Weights of a small transformer language model.
Size: 14 layers, width 576, 18 heads of 32, MLP 2304 SwiGLU, vocabulary 16384, 93.2M parameters.
Architecture: rotary positions, no biases in attention or MLP, untied embeddings.
Training: a variant of Adam for these matrices, 1378M tokens, 10921 steps.
MLP neurons of a small language model. Each row is named by its layer, matrix (gate and up: input weights) and neuron, and shows model dimensions 0-95. Each number is 128 + 32 x the weight over its row's rms, rounded and kept within 0 to 255. Numbers have three digits each. A neuron's up and down rows have the sign that makes its largest values positive.
A block is one neuron, or neurons of one layer that tend to fire together. After each block is what it responds to, as a language model described it from the Wikipedia text at the highest values.

L2.gate193:162156165133140173107105183137100097197117087149101199093116126151138101113143248140199117178145116123063136095055084141122110111131111182131136141150113149114194107136150078162169110104125119113125099143166146146144137169176068156180111142126177084205104175063096103073105113122145101134
L2.up193:100107118126129134079119120133120153152179074133182104117134097090159087148143081124149123062122147090134151134188090086133131133107139061200064144092145164095180091115133141176115151177221146133102143107154138103163128149121150132055100148087095240166085118164159112161111159113070080123
L2.gate336:175132114134123178089176207197130140163175103164112140072060124161210137166143147118117117148153090118111122155090104070140181191111093162104145138175122129119132082182128107111099079104097123049095124163118151076140185129163175111127136123165151094120102141100090121176116111073110155153
L2.up336:098157177117121182127159118100164097145123144135185170105120147140123117113102097145066123131116098038111155111086096130129155121103099089187136188098128168097139104159133142128154187163171088109124111138113078133117114096174099145136140170100152135140088123114130133136136167140114104067
L2.gate651:109133138108086131098196127165110155149111090146100156102177122192118115128108106111138154153151104156125085055078032152110168143113075125117140110162090191115106142133194146126157097132114173147150096130085089092139126141131123114143086159115077096085102144109163114108086124160134162102
L2.up651:100108151142048141134137154121104097100142138178141204130131140126118123116149119147128139099138097154126060128147114149132172104093073118088120108137119177143036115121130113142141098105108054138125115121143053156136099125152103113134155155139059113077139141150127108084102131139139171145
L2.gate799:068128131085116167110136150163089067134160064173143148084112135124142162075144145123110133116116116146128137097166053135168140109172121141120057136108157193050198124137115043198158109135147089148110081099089162192156166164197097076110146135080156091171112106104092143087142113147061129145
L2.up799:148174081134138124111158160134128130095167058167155093173105135173209107149076106119128167139187140172092082076073079153101110094126093148210134187153097141155118089157159096172145156153125086138146093148163125082144144158206106122158156112096100108168119195108154163146094106139175057100
L2.gate992:167147066157086120042185119184098131184136046102112088078158115147138118084105144115080226148149097133106105144059098120112124122137146111159060129170118145117149128086166118134121145125137142122158094144131159113105187149135102088160109164146192112129166138086186148059169132155118068086
L2.up992:065100067104184132110133138116106163087164137150107129145162113142142088143072180145092195168132146147075128081141129100113109174161113164183105153177131131109138128134134133183087094118187162108114118133154060170067094166136123078160146132066076150205130066171136110190153111126065089075
L2.gate1114:140133076144108116076161105185105065127137145158120134108156108171133129185094098059122087190156202083135169136091109187120123080128086148100119062149103174081168075150159076147114111084141179054129147140182187161154136149106156146135197140134174145146156183160081149136182142138098195127
L2.up1114:095179098058045131106169173152146149144125083125113059158134150159126099101125120151125146126125080101143132115081129122068146149107130091130091144123111161087150128173108105190131118069162110167141152162136117159041082139134121141159223149122131122169054135118165125122102135101097122156
L2.gate1140:160154059081117126101096159161107132121194166150129120051152116131177088113067124097134106160162156084078093120127072129135144143201127184138151156152128122101180122116110128177124055155151189088091144092164094119112138176196078136202146152120158158130091104120166118088063114131080101098
L2.up1140:144154145179145120143151131142179137103075086098066095158156120104122107158135150111147137132152154135095129117150088194151159110189132121185052184103141166049166169102164078178177172080172113169154089129094123110154128116123146124109137111134114085174140133107129124113209160148112081108
L2.gate1176:094136124096195073108078184089081143108131104154117135018092122164132082114139161147105120101109104137098108148128124141139094084111074109128091116134119115130154071157147109108141143123130108097110112098078149139150143076145112138183143169137149069107180183145077132124151095161139077139
L2.up1176:084157146182132157136155125138110075134092139177124128064125087119118110116137158158133156066082162127080145136104105078141098137154129195154162137049135114115090102147145076180143186126124134152111075100078103086150182100141092090111123152145130082153206114172180129152163066100167174182
L2.gate1180:171142099207094116122205172196081099130159117196099139114121129166123116067119127071144132146137089164088108145118069166125151069161129156141103102169134143118137135141176092206120125156185112100119067191094210149107197163152126047134193098096136124150149119116156092083162150077134119151
L2.up1180:155132121159126152135100166151108128117157085117101110123168112184150135137126172177120172138144162104132100086100095113153174138163092110183136154144145121078138079141142093093135102101155125110116073110160130113177086135131100113175115132125117075165177152083111100160103052158145051053
L2.gate1374:137131125108157120129143119160125146146129115113123097129097140140090082111108142092131136163137148121154105067159068140140106095151084223114113143212114194139097176173173063136185091142108068134127118145083069109061140129139127114182142152101045155147141127156124138111121152126119126152
L2.up1374:141106128113098105066123127111084140152182104142139150095201137136156073082088099129181103073115168159047121129100145103050161089146101094120130138126111134092123067163121117156104125144111098126096099138168148113068086086139161088137194099114123126188138119107149186174133153165128094137
L2.gate1569:081115133095094126142134111117127145166085119089149099097106116139118152124130049124131134130118126100137134137103098137131097165127131142119082130147119121112125137128177143163125128143144057140133126164174156096115123228145144113122230164124172179116145085159098095098152171087136135121
L2.up1569:157135118160148099126129127107135119134084110140075079148129087131123089137107140101114107086106087068120118109195136171124148128180039109137109085151129133076060116099140129081159094158125111101175182111156129181162151080100161166160173086135155191075167130080083114116090124153136087172
L2.gate1773:100104124178153109119112132124123140177137067158073094084118122188195159142113185144090094106135106135151153114119120157101146159184130161117169143174158148148161118166178083123167130177183169107090150157143145110135145137163095095192126105095222094142114121116128121102170125145132086152
L2.up1773:107157198161136131110113148099069092154126052163109062119122118153164084169210141178144109102046130095096112108163080173088135117131055175131102108072140168096102054118112068101134120174122126140133121139159163159147078023141123090146114135100169121141084184123101144119126114096172149124
L2.gate2038:159154138061088121105189160154083134158155144126035090172072158137155131137139143097077132156102176153173121157047100148164144139125125185139119104158116200134172157124147140153123155158166109165137138154120168110181136171224153115130121124121137168154137162110139122103129101105137144175
L2.up2038:167101156108100096090151099179094159111083139099153161148164131176121123095109164151181154141177082125137113137169143176140127106148111130128117184117131140059155162169146055119148116097161108138154142140100135139121129123146058065146089118125121125105123135105119140140118083144117104150
L2.gate2072:121115105145151109108157140154101167141168133145082125120092076201112161187113102054158143120165090187108091136135069198119169157187116130077118137147124160155116143186189127149186106169170178085117117147131105100058143150159140143165148099157169083128194138115115088121119147091113166177
L2.up2072:115108063128107102098036145082096167136149153098148100035125151118111138071144173138137121147144134120100112132153080190161104142173125136148127113199091178095204192149137104218121181107188103107105117138130179072142101103099092104168139121076131140132096127175141109104101129129120113137
L2.gate2073:161124124123133167103126075190087097152118075221144084182139123163120092134127138157108139125141109156118160170032065108124123148168106063153087106092124102112126133141134156120105126116175155118078094139074208102124134070153137134122126107115073110181144137085136140135093125098138075160
L2.up2073:099127124106101196128139123148108126157142120112164127107165147159124126071076149172136139153083171116171155138136124139140115124106144176161155186132113083117114147103102134165167189109124111103113107123139150123074109162135080157130146139134158116141112131158172096137166161026086136176
L2.gate2188:157082097148171073202140110167148118150177127159093152147144107132084140174175133133112054144089102144089146131157056124080109166131152110125113169149132125135120157143092111114117151133143097168127106054140145134177104188179110122108193131147133170142142146149090075121119105135116177174
L2.up2188:172073042145150160133162086125144092119170142120139154165162177139177106131140116112166123099119167099155138156148089129124142128131134092145088143130132130142159185130080093121030114090113127141089149116138115098195071131144142089074186128128131059120151115171128113173120121088165101111
Description: Standalone capital consonant tokens (C, R, M, B, K) beginning a proper name, title or abbreviated genus, e.g. C-order, C-ale, M. caesia.

L7.gate230:173108165132086052108104131135131084165104106128166098109155113148150117151117105156147098081177140122090149144191119118044115096109140105088053141090120114118137153132103139114144106064156108123114111125104078121110117109097138104130122160191079120079154143125115182080149144145155109117
L7.up230:077152131148150161131056126139133148142075158138146159114153126125143147126131160051147108079123111061081146095139074111105093128101181126118122119155162108097108080106115167114112133090208127165120087094141112128068131120075152175116171178121175126154135130144152138110108156133084184159
L7.gate1385:114142126086111111101122152130135119100111124137120136110151110133125131097141123065099117049174128136081175165181084114077142134094148156056129131120128101108081130096132086104130104087188105094083152124154091155121142111102132145121160176147079148133163141169085171021145191096114100114
L7.up1385:146132189125070117114129084096160099121149103158114106125088137109102142118158075129193136066114121152118191207189140138078088122141167157114135117065117162080124171082115148144116095098155093156170144142120125165128150141122122088100098123122139196093144124180126171058148193091184149108
L7.gate1446:144146112120071139149139164192124160125185139103163114081176140133148171164124109122072119168166116099133207105129138080109151188131069140080170124106146082118109152104175123100191067119142145070112137115082101112170145153148182128120114140186106135163152084103128125034168145104168119102
L7.up1446:083163119118131157145096169089181141140129115117178126174182129136125191177166120116146132098147064122153171169181149097102130113096116094118130142089183134068111137115091090098180172137121136104152145153198052088204142129114096136121120142179130145149090156151111191150175121065156136092
L7.gate1506:083149111040138095134121142141179139121113137109125163058142139155165092111122138151116174109143086101082174159107164132082117129103114127163109101167121145056129177073140091111148118127115103080098140105098096130132183086144089084092125157110111147075186150149141122090022135098108125112
L7.up1506:154109128097131123092117130099096166105081149156209195137191116094101102108115135148145148145173113150118131205163090150111112147132129050101052143199155137130213163139138098044119148119147128121111182139179074126097141134100109086099163176130096119123050100143159146142143147118133118171
Description: Tokens directly preceding the name of a show, album, film or other work in media biographies and filmography tables, e.g. "|", "NBC's", "operas", "record".

L5.gate1993:049098152121120102132117080128124123109134121130177153111125137142160124155186112145163096101135014124162133086141104178110091145107166091059099116163123129125105126144151061111143084161147142105116093098174132181103196126082140074104131150141077118127199133152158183076092095163129100064
L5.up1993:116103089081178095139127101171176142112148110148129103073136113133132062170075137145125096169158036147097143142189070157121164179193119111087099121145119159123148121168109074125169133080068123106115129111149121169147162134141109087133137053140093117145133136117158109108107104073102110131
Description: Tokens inside structured Wikipedia text: middle digit chunks of ISBNs (11'78'), month names in dates (22 August), table pipes and row breaks, section headers (Act, Cast).

L2.gate68:106115127107087082146142161079144099133188106132129182079189116107161150155148116092159152139158191093103149148127167169081140132170131172180112081089094133132133097082204096111116135120110128104115139109094151128106172125137136128110101119155135168122140104143130114103121078180107136100
L2.up68:103127158112127129110080183126099211058111142082099115190057123148144138154193101116135077104150107114135092090079084117157066138148130117092192137128161186123220146115117080117126132156151147117134122136117068090158171158164140121129186117133064078129133123120113123024123094105149129173
L2.gate122:135089109109076124169126115129187148146182131110161183149158111144149092132114101088153079100180136119116181164130117168149145148133141135164170066106098154130195086157160064121095084123145152187076111108113099124158177097143094083143122119139106119167147141121125154085117114146053124093
L2.up122:087110148124135146121057132097083177119174161069123151183128143116127210082106092105145117116210118160152122155148161090102099154118177138135125102100115112144085126091122124145103195122165188156095127154086114154130098137136125155155165108127124139139089122114195110160150101105121085144
L2.gate552:097110084167118083124152117171138085129082081109102133113102055143036141125140161112125179156143151146141168114177145120140140148152150126150102107123169155136035155096157115077181071148127139096143092086150200177113171101154102115124121163179136154112110111119097127162149142080142108116
L2.up552:098109123138101081105164099139159176114099153136071099125159100127123113110119142164112092120104108075108109115177129101093209143147147012120119134069171123166169130159122098098115082106200100113115118082172147135133062136150158122161109175106187113093158105132164133120139103088086123097
L2.gate688:081133123150140097165101174178100130115138142123088091112110126126132106135107164103117163073174140094097121156141099142064111217135124130186090149155115107150155126139140104147158097117228095103112137168102145131126161118134125105104114145197105111118113138156127121154141113118139119138
L2.up688:122123113096121100173074130063188122124114110139208174197087093148185153117112077143114080113184140141126110158155148149128150184084133104090175152111113129087123065131147114081148115121128124113167079110130138101127120091172044131117107107199059106062177185155155170068164134142154188163
L2.gate1080:094108088123198101104120033130146134095156087160080068100149110162118189068158058077108130157125115079116127045072128137132150151156127180092082125137118171110111176184155108120139128102078084157146153140121069085119147190163093086139142119096108144129199116193100167112125104137110120124
L2.up1080:068107074069153126110152091073163166096147170154152152153161138096151135112104093133109212162148031141114096112111115127160157113139178150123147158121163139092038115124095091152093173090110097113121141122169109085127075120071186123090121095069139162188144137182132123119102116117134092064
L2.gate1240:131113169113097154151068122179158151109083143159165165133111131133136150107148098115102119124124115169171105115136129138175168220128173129110122123173159134073059167156106092113157120120090098084120124105179083098100103120127154159152150110115102119181116155155139118167099147095198122076
L2.up1240:073115096118118072193143124085171157041131131108122208107138166145068015096128108101085134180118110083104128121154095089103132094120123073137097139089101140107076100124104130143161124064132138149152173068136137136113121129113139127156145143105109128120141121101077115174174092114102103100
L2.gate1340:124143162137111139146109113146162165093169152138056164164137115162179086096089151117120098149129121160117120071178077118110131152130078165084187106185141164099103133140149075036114076126123148118084158144076129110079190121106143162186138129148079137112163120133141118166171133159178098074
L2.up1340:106131166087069127159081042081168142109119153092171163150080188136137096139115062121140120121139077148103121094147178137097107151150101109115176128157153167138113162082158119130160154090150121130101104089051147140165101106135093115144121087087139151176104144164125114096134120132124126103
L2.gate1516:097092163133140097070160113122133113132138126122158141113200165129072017116128166101145142104116139155078195126081129125124159142137148129148093142153085155128156148125105126138130119105200136115096154099088158193156140103184110092116161166100062170106174115127087138072147140094141146159
L2.up1516:105137112151158113107109170051081136133112140140139158146175122139155078148130079126136140084172090168097183178168173135153113107022143144131143122063077126130131092114103096122126165087116103129139137108162097118123048163106078113141122138128124089146149149191132136142159098149128060118
L2.gate1538:085102119147171171178111141142125104132140125112199133125030104164145178112153143144153176085156144142100125142098106084163133169174120121123155077080136161157130156173146110102123137127127184169110091122154104093154159047151148173117185142120080146160163169122066131085136124112050151119
L2.up1538:170108194124106139167172113155176100141113172136136113156157109124172099045088057119092125119118142109096139137076129132099141105118148091083136157090157105133129096136094101121101102143173174137101176109125106161141247208165115065110106109139145189096119149147116118094110116132104153097
L2.gate1688:074149134143103091075148121186151169114123149132175097108155149150128158115157112131113139095150120129099151055108125107115071151152116146152103104127141096084154111099149105141149120180183154144114141118089139140171135199183101106118176127204126155112183104140161144148107051110127137125
L2.up1688:170130120113097162124159176139091155156186139132202132117078142090085103160157103117158095171109107102127117178107149192116074115150168124099147150151139114094112146185133153109089161097126126078127108177067132135107208208112128108088148106151104136138120103135170112145094097154100121146
L2.gate1758:128121140151182133106160122115156088126113142126108161128204097139140179155139093126092169171155112129141133150090112102121162110088092098062174099091130142120137139172136091090154118116147222066135185129108121122139165064153091052122058153207174090091144152131110148100082175166084111073
L2.up1758:129104111103198112099136079126153092069121225148081116119173129078158185082141119136043117125139090164134120160147134138093123138121153106135146143095132118119200135158167126145175114130125130109104177138123146106122105129128121127087082115158113183110122076173088164175110202092107152093
L2.gate1800:133142113166130153092156071154153162155081130090062109064112186177114143156107163140108167166166116157193132149137127085168093199129098166172169140085152122150117148088125148128097142141090091128077172129071116095130112156107162097133103116161166163162167149139142155121111105128140103138
L2.up1800:135105121134138140152144117104099055061131124054086102113085170121128143109125166097121107165105165080115079140204132129106081150163144206193141083085152111144007122154139139116126149156119133127122178117157132129125105149079153113082178112082044173107113172163107155145124120086112105129
L2.gate1938:055117121142162085151107120110137136126134133093110091148103153137172116154204176111084149077193111152123130090226095099131186170215095203121120135131076150136073080156142137118092073151114123104085130110146172112116153075119097109114106098140070160168163155131122137151180094113065149045
L2.up1938:037095140106106174158082199156130132161167187152071092147173154160109114101126104107136114114155103099100088111101132151180156170139178068084105132107150093150128109157135116164142044093166152141119128145131120124152122111083169105163120147116069181116148169162140174176088156123140131167
L2.gate2056:121151153152076065038190133112095121131074183102151107053188111129142162134099094082065121116102140090152148114088138147020174069120167126068112115075177105155104088147151114115138144116180114124070167096079157112141154153118144140115172159157122156160155121119100121120206122127124128107
L2.up2056:122142157048125160143124173126121026126131231091121097153109117104175108097123129136107090107091190099112074094173127122144110146121150108197161151148148107088097073143089131185112167096168133121106173082093153141149154147147141156049155175194121111087161100106106125045140106082148192146
L2.gate2065:106092103139076100163048083186127089127134154094203089107130124139105086141105094115096134100152152203074131103131099157121104057164124129098159120157132100070114163184137038162141113084114137139127107145085179115121177133166112133120169141128087077116104128160132140066143157166112175080
L2.up2065:131108169113101091120107115156137099082158195122176142131107208117099123114117117160103057110126114106150165152176088118151127134145140161099098121171112096097078138132136101174197119111133147083122101161096165063081168116124119116095188102114155147167063116141078154079105176113137184080
L2.gate2222:148084072124099092097106157204162193137147150147183113147162122145139219111119117141100133130162087137134105143100090103091112177181134169095154136107117121158161117146144092127137043163191136107112133094119109121100091101121097096116165146163123176138191080131144156135193099158156126113
L2.up2222:128138090096170123150210101156111169122095121185208146157100092122118097115137054165154116124146121155070145154146129182121112152124136182070141120108123205125148090148128169060104100083159125112142072112116159128154158078158050129091119134167129143123193114175122114094104113067173111108
Description: Tokens in actor and show articles, chiefly "Cast" section headings, cast/role words, and leading pipes of filmography table rows such as "TV", "series", "directed".

L7.gate465:140101172092109180135130132145137181121162132153078153098114155207083105116142113095067142113145042132083143174139093138112177117136101174174148123153108146126096118178117103132162100103123120102136105128152162107129209141105138151124152121147109105140097177107091100085164090114123108128
L7.up465:114095119134134090085142106158093122087112143143147143141132168145161141135117133121073145148136140158124103208120172123136139172149110152122133152108079134070139080153150127161084087174115139131149093141120106065175243101129168118130147162089162079145141139068123173153128055115139121127
L7.gate917:133085159138169186181190137090122066126069119121092136066138097127127094133096097152096118162149097209141114141104151128176101109180087141106121107141114095146137165102118105173093112098064150133127150157097127134157178119145154125089128122121126124150096187118084083091102090153195118103
L7.up917:183091147110176114122094156147168130099127109141130171151139162121168084134129148118077190189188165141165147131088064156147118086102111118136134161121103125138119097150156138147104128119155163058117120135100085171154170070128093168152095155133079083068105154169074140110147182075111134162
L7.gate1249:118099112152167113105119156134135098127087172119148122078106115148143130121157071128128144132120104095100162135123094127086104132117090131096153114107092091124163112109130085119122152167118175114199147155101111131166100109132083124113118091164111119126155181151075130069144107166035035118
L7.up1249:141082134157158144122206069186112128153131155141127204108054130088112157080167127162118072076186097177110120099111136157138149149130114135139136144155165130108138138074135128137147127168140145101155144113126147092135151126148083171124111106114134172104142139089112139110060057067130151089
L7.gate1441:133133140159103162124192121123076136135156119150106164155179157174129152077146124083095162168099104128167102168040116119167166147121088150129139104092139151093172126142157138125134147138192190122130098114132161168069100141170125113149102104162089151146164097059096155165121144142096103109
L7.up1441:097110170112090171141117134120062110139127143124104121064135107167105179109108112102078115098114057120069146132137141097092127150124166175094130188141114023142104068108166166173125146103105121105169098099114150128179171074154065136155152129126122104089105137150178138081131184091104088083
Description: Single-letter first pieces of words, mostly N or M (also V), often starting headings, names or hyphenated parts: N+etherlands, M+oustafa, Evans v.

L5.gate46:129108129114126137117147083162128175136210157121094164145186135145167077123161129118058168145194136113118161107120096159106154211143109145099176153142089106146131153146117065120071126097144136100113144133157104124079137127193157154119070125064119067121100119119138116162072083154146118149
L5.up46:122076073126162153077169076167122131157228118141131106142113150121141153112111149115156139126105150120105177168201097094180104146165100162168122179104124129129100137140174072126101089127113146105136188145165139111062117112153133160093121117139151169153108099131160159158085137129073136126
Description: Single-letter first pieces of words split into fragments, mostly D or R, often opening a sentence or table cell, as in D|illon, R|ourke, d|iminish.

L5.gate1460:137153162129126153121096106126100103187150133176115098096077130167105143134093203111135136115160127131115091129089106105188132162163169163150158160119131140111153169073119153129149108164127158144122163147139087140113117161125088171147106169125162104134082060060117095146129195171153095159
L5.up1460:141123147106166137131039093032144125200101047140172140084143135156161141125123142140167119114195165109112202157098147075070105071132139149114105113153062112122111117090160061092112191116140103114113122122165184134191079151085155153106136160148176151155118139127133122133123140083093131133
Description: Word-initial pieces like comp (compact, Complement, Competitions) and the first cell of table rows, such as Career, rank numbers, Total.

L7.gate508:150104166093140090127183126135174146103158122129096143114112124172112089159105083179126143082150112154163164108051118156158090129158122038084135113126095124128117124189139165122083117122176114137083176116178145129082106130200133154165169168098127049093154175121071134148072088150177138089
L7.up508:150119166128097090131140111199145152069097098126162136065103145156118150077086142108142131084112094117118116136120061177123113136089096097091142176123102114094109138194115161106108159126132196174195111091148110104105090132124146207180136167194139201171171201073097133107091090090151107091
L7.gate684:050182115075112134161120137167107174120224108120168131125099148130105130156114125139122104163137108096167094136121158113099116116140152170142078143138144153180124077097152159138157116143182167095156152160106089135166168143171122167133108104090154053152111140128093141148113069160144155141
L7.up684:143137109145112139155152111207205151107118082124119111121122119126096108079061115223107176127139100092099141119116154129121203115107150159084166119081142139131079145216142120127163160100145100139111121080102085193158147124121137113068130139131176092127128160102074105130160131104120148098
L7.gate1222:090124093100170111095162125145142138083124174154175086119168170191104109104059171136087143129157136072146158142136170133177134101141167151127133056125136159099083139156116123128089105126174136085145117094144168100150145129120139086141136136111126128121174095079167138134149135181136092124
L7.up1222:024109104109168135165198071087167173107128116131141107139140114112124063062107173125123126109150073070155158131155192113111149142140177101150103078098129104103125092112132116163180124156057123119117114101160122111143182119112149174150029058116156101112182102151083119128130096051131132133
L7.gate1234:178174123075097093135099092155145200114159114162176020079147100154146147075060114116119104062120135139161127104167139161209159093099143151088207120174094126142145136116146107102125071181151125111067177180092131141102139183144130084065191158120136128141182161144134070069120109158126090065
L7.up1234:170162129124126100164087185148151183094179153149104132079155168120076088058108124150092135100148134116120111138164126147119129147092083132089148110146103193146117131128122137164136166089172154065107108099115081126112098130107096138148094181129112132157085169167180123133133150131113083159
Description: First word-piece of a longer word split into several tokens, such as qu(oting), cons(onants), rep(eating), ret(iring) and dem(ons); also table pipe and separator rows.

L2.gate74:126147114172138150116122112165163081107140102139061181075135105222082179068134112142127096138116153140115116120140102161145148158108172126176166126168182057190169139123153118093078095117185136140162177114159108155134124084143111135142120139097109141163118162096086151142122178123101114144
L2.up74:166137184150101142141104130143121136107133126095174121149104141111117092121065110146186193137116114131118168093184124163103138144184125132106124109154072167108112151071143124124055096113133131194156107170093071129130124141144126100154148131091135111139132188136194114079147143122147100124
L2.gate111:110152148125124095170131139095086141094052093100112108092104128163046158118099069107081123129123148154081132101101149109178129123165167142187190121111127114102110186122149181096172144095088105111210123149087102102171158124139164161115194131152138143116136133142074137112080146142184189120
L2.up111:096145125160186116110090158162153107168108082123105118132189157152072154116083145161125123197165163162110091133187074101124091131105060122104144117151109149105091107084149130070099125172150099149138171163144099170125142105124148040145134136154112129097145124112115178145136150161214064113
L2.gate359:084178151176104110137090142140105137135112121187114130129103136156064123169149127137178179141172143107151133116091111151105097122154192209064195107131118148145139102043141132141133125087128102091110168160159134133157149071117065156149153138193131100076141151071117125109129216146090120135
L2.up359:148149096096112084158140080162116218169129087175119113164136090144135099043071166145129144200168115206139136079177125162152111156101177120096105143124112128159176174111122156119101132107138149132148145144114094147129155125119159163123152121157140176097096136135125148085157145158108141136
L2.gate429:118095142157140096120131116116140157142130127091068190087124101164141130139091160142138094155179086082059123155165109131177121058180184122107092080128110139121044147119139084170115116104197130114188112090095140100116196072110132164142108138158150153097172110154173131159137150133126115094
L2.up429:089102166099132147079155073196126126135177084159126076109159121149192176141112164111114082126150141101101154110170098155159143118088141101099105117081146138117194070127086069144119120134144080176145088113118108080139103124111120177080134130164167130095175136175128095115109125112149112139
L2.gate486:097160116124091131163135131112066173135102108116123121107102138181119127125137156123155153126156100124096123150135137128111040115111135154185142082113134103071149160138118152139154148166084138119134149138141147180083150181178174165114158141030106112167123116137139141099122109193137131122
L2.up486:142153148104108154078172160200127104150199106177101054146159086127105066115145090153117166190169135111085097166153151130146180183078129109096122145041181100134125083149147116111155142141141107150191179129133063146130174142179103152143096132170098150165196161139118142195131145094141133162
L2.gate695:156143155165074124128107188121148136198193083178135121153158112143139136075182142102128194091178158184136119125134166137090102152109077138074152049121058128114123101112126115106162041166108123130117163158157119115142112159089143086179159136111076106175082101116119144128152127155063116100
L2.up695:095148089066170128083103106206045109153120187130164121171117133112197151098116114117100073168135185110150116129154096140129176146126145116126094160139132113127131157118115140124186153145167127098107173116126129089100110127170135186137117141036176154126090178098111070152109162095137034157
L2.gate949:118141138116147122165109078105162097142114149098082088091128183245100116138061113097095092156158124104184133134068108164161141103190149110120151153083138111087126072165139181095109181087146178127146121149115093120096176138114119097164114098140119091161105160127111125126155155169122154133
L2.up949:124097131201086090169090094111179114113131132134084091151129166147081086131086158113170125092149182160137066063173124183119172145168149073112162112112152078070102100187104168135185128167137127156174119112149158120050124101108081116122121111170109077129130121150107155140165184105150153155
L2.gate1158:157134064127052125119149085148168159154155075168139152088147157143123150106163136148087101128171099137117097130085094185199173173177161091093135125178111122145119120146179136108121120105164118089111186124116111201158160167153169153076070119111140051097178167147122146137072156168126159200
L2.up1158:108118129149115105129147142128151134090136063139152125152130094174091143171138116132138098158135114140087072099139107171165161145166166060121192163150130125108086056125096154090122153115113093112131118152144123152129106148127187142116134123155127057209175111180108102134116120132107168161
L2.gate1189:210169119112022081057137148129149204135110125127151163146178204124105119139096147150157160115132127128128121158187110120169224173080148141110112144103151161126134184139172121154141127127158186114138161163141067061098069139148164124145139082085096097179087168134101152102142141133130043149
L2.up1189:109092128114132117159068088144153155138114065196122133138077114095122111156164153098143095118161150113153164126112097124136177162136133163155082159217144115107103199121089161130090110148108109162171149104094128141087088100138167150070103129118121123055174152135157123173073108141117124132
L2.gate1387:147184122097118053107115148165078151105215069126102115100120168153133131085092196108115138158177169129128133180207110211129146135137145192153168074168098212123043192135185049097114112183133177149148157122097153146144192141172133106093129125131164160079178109101088127133104119111089069172
L2.up1387:139131101096044113116133091148107124135115149104113116114150140161097116086121194121157137134132211169132102129216104223121118097079156141131175153145136169110066184133128138128104133125127175163206099084101139180113156091094086147108163147095169070142116087127084072120094104122116016132
L2.gate1764:166149135109091126137188123158116149146189072116118105121197153146144140128028144124110149167176163119116086117157186138139163148148175195109137108088110134144163154123174179110137127176124086146145130121112135092110154107131215154162131123141208115127147101136142105144102139100109105129
L2.up1764:126139105064110103184130107100125136109109076136127136161186145132081124112084128108140110078186145167175095144054163128128074116091101109120157091139161135147136100131095144090153089076099151141155108192115116165161116185117125174215171140185165091083161157178112123098118135174091141165
L2.gate1836:112190113136151073098122146182137116153130087186150151121075122184102186121156135132156135134169118211172089082100109148157077117115132139177187148094131120129126079106131154081132198149168082087103127082104157103165193097128078130172136133127115084132097092113058120134106082162158123129
L2.up1836:121175204162125124077170072132100103115134107185127064087138116131140157114135050145156158159103125112112114105107165174159154167125186118104125094189108075104078148106156084159157165163118174102175145135107199120094110120136167146092175153105138090097126095163086151084150159141118144143
L2.gate2020:192099084108166107123173122122126147151128151148106106151149067168104167094107189081152120107169158120167137112081087120161145131088176147145136112136114122091098133178188131155098178153160107124115127164157131123071133127179170162133106108100138126081117097086088147147095100203117149125
L2.up2020:098107072086131114141128140159076066140141128096129111077131139142120142127118126173111143061117161116126120128096112109134126126139100142104161154113161146074049069171118148146173108159135171080153150124101165160148108130113119097083198101138136105146113092196103114149111128119096179131
L2.gate2104:156122114110092131162075142191127139114166125152091102070091117200181167105080174125162154164119146078157174138118109134109086211156164108078108097070096190146139131146099135101098124191083193139131111138109125109128175120113107151132033165163096120175137111156111152080108137135121122134
L2.up2104:163111134123077112167144122155064115084108156123102133096124166136155138068098141138253088141119130181155119131175107130141128133176195147167102161086133129137093142154123144107101192109143094152101082167138166093136123138171130165105203159146119116184130071124108156025095129105111149187
L2.gate2163:129133130134081096115135099140136169140138115163138127140199206167131105146084096099123116179127163139183169133131157191184174156131117177095112120098072161142077178106100129123138108125147136135127183133162108091131138144098115138098103126144137095147100118126101046124086145099140101135
L2.up2163:173138089122125127118118107149133119085114167174119091132174137113104142113109114114165113155130160179183175144110109165158173099131166115135079038141141149125089136104125140076168112122146117118173188099143156052105148125113106179093139141175127120172046145175114130126088148099119107086
L2.gate2179:189144149130149094142178168220053119122179112111115158097162115255098160105066113103072131126192148103133103099106125143132144143178107107094131122134142158091133120100120123147137104138148130116105164177105085089101130120199133115134155123087115120108143139154120117133096204135094171106
L2.up2179:151156100175099190131166166100127125101168177088086094113160108000104192161118105127101108101131143129135060139136128113141084131136202083112126151161114125115130180074141172128102100163160045147163145167094137143130149137222104114037145129168103133171084091114100177060143156137105117121
Description: Opening word pieces that are Latinate prefixes, often capitalized, like Comp, Co, Rep, Conf, Dep, Ext, at the start of words cut into pieces.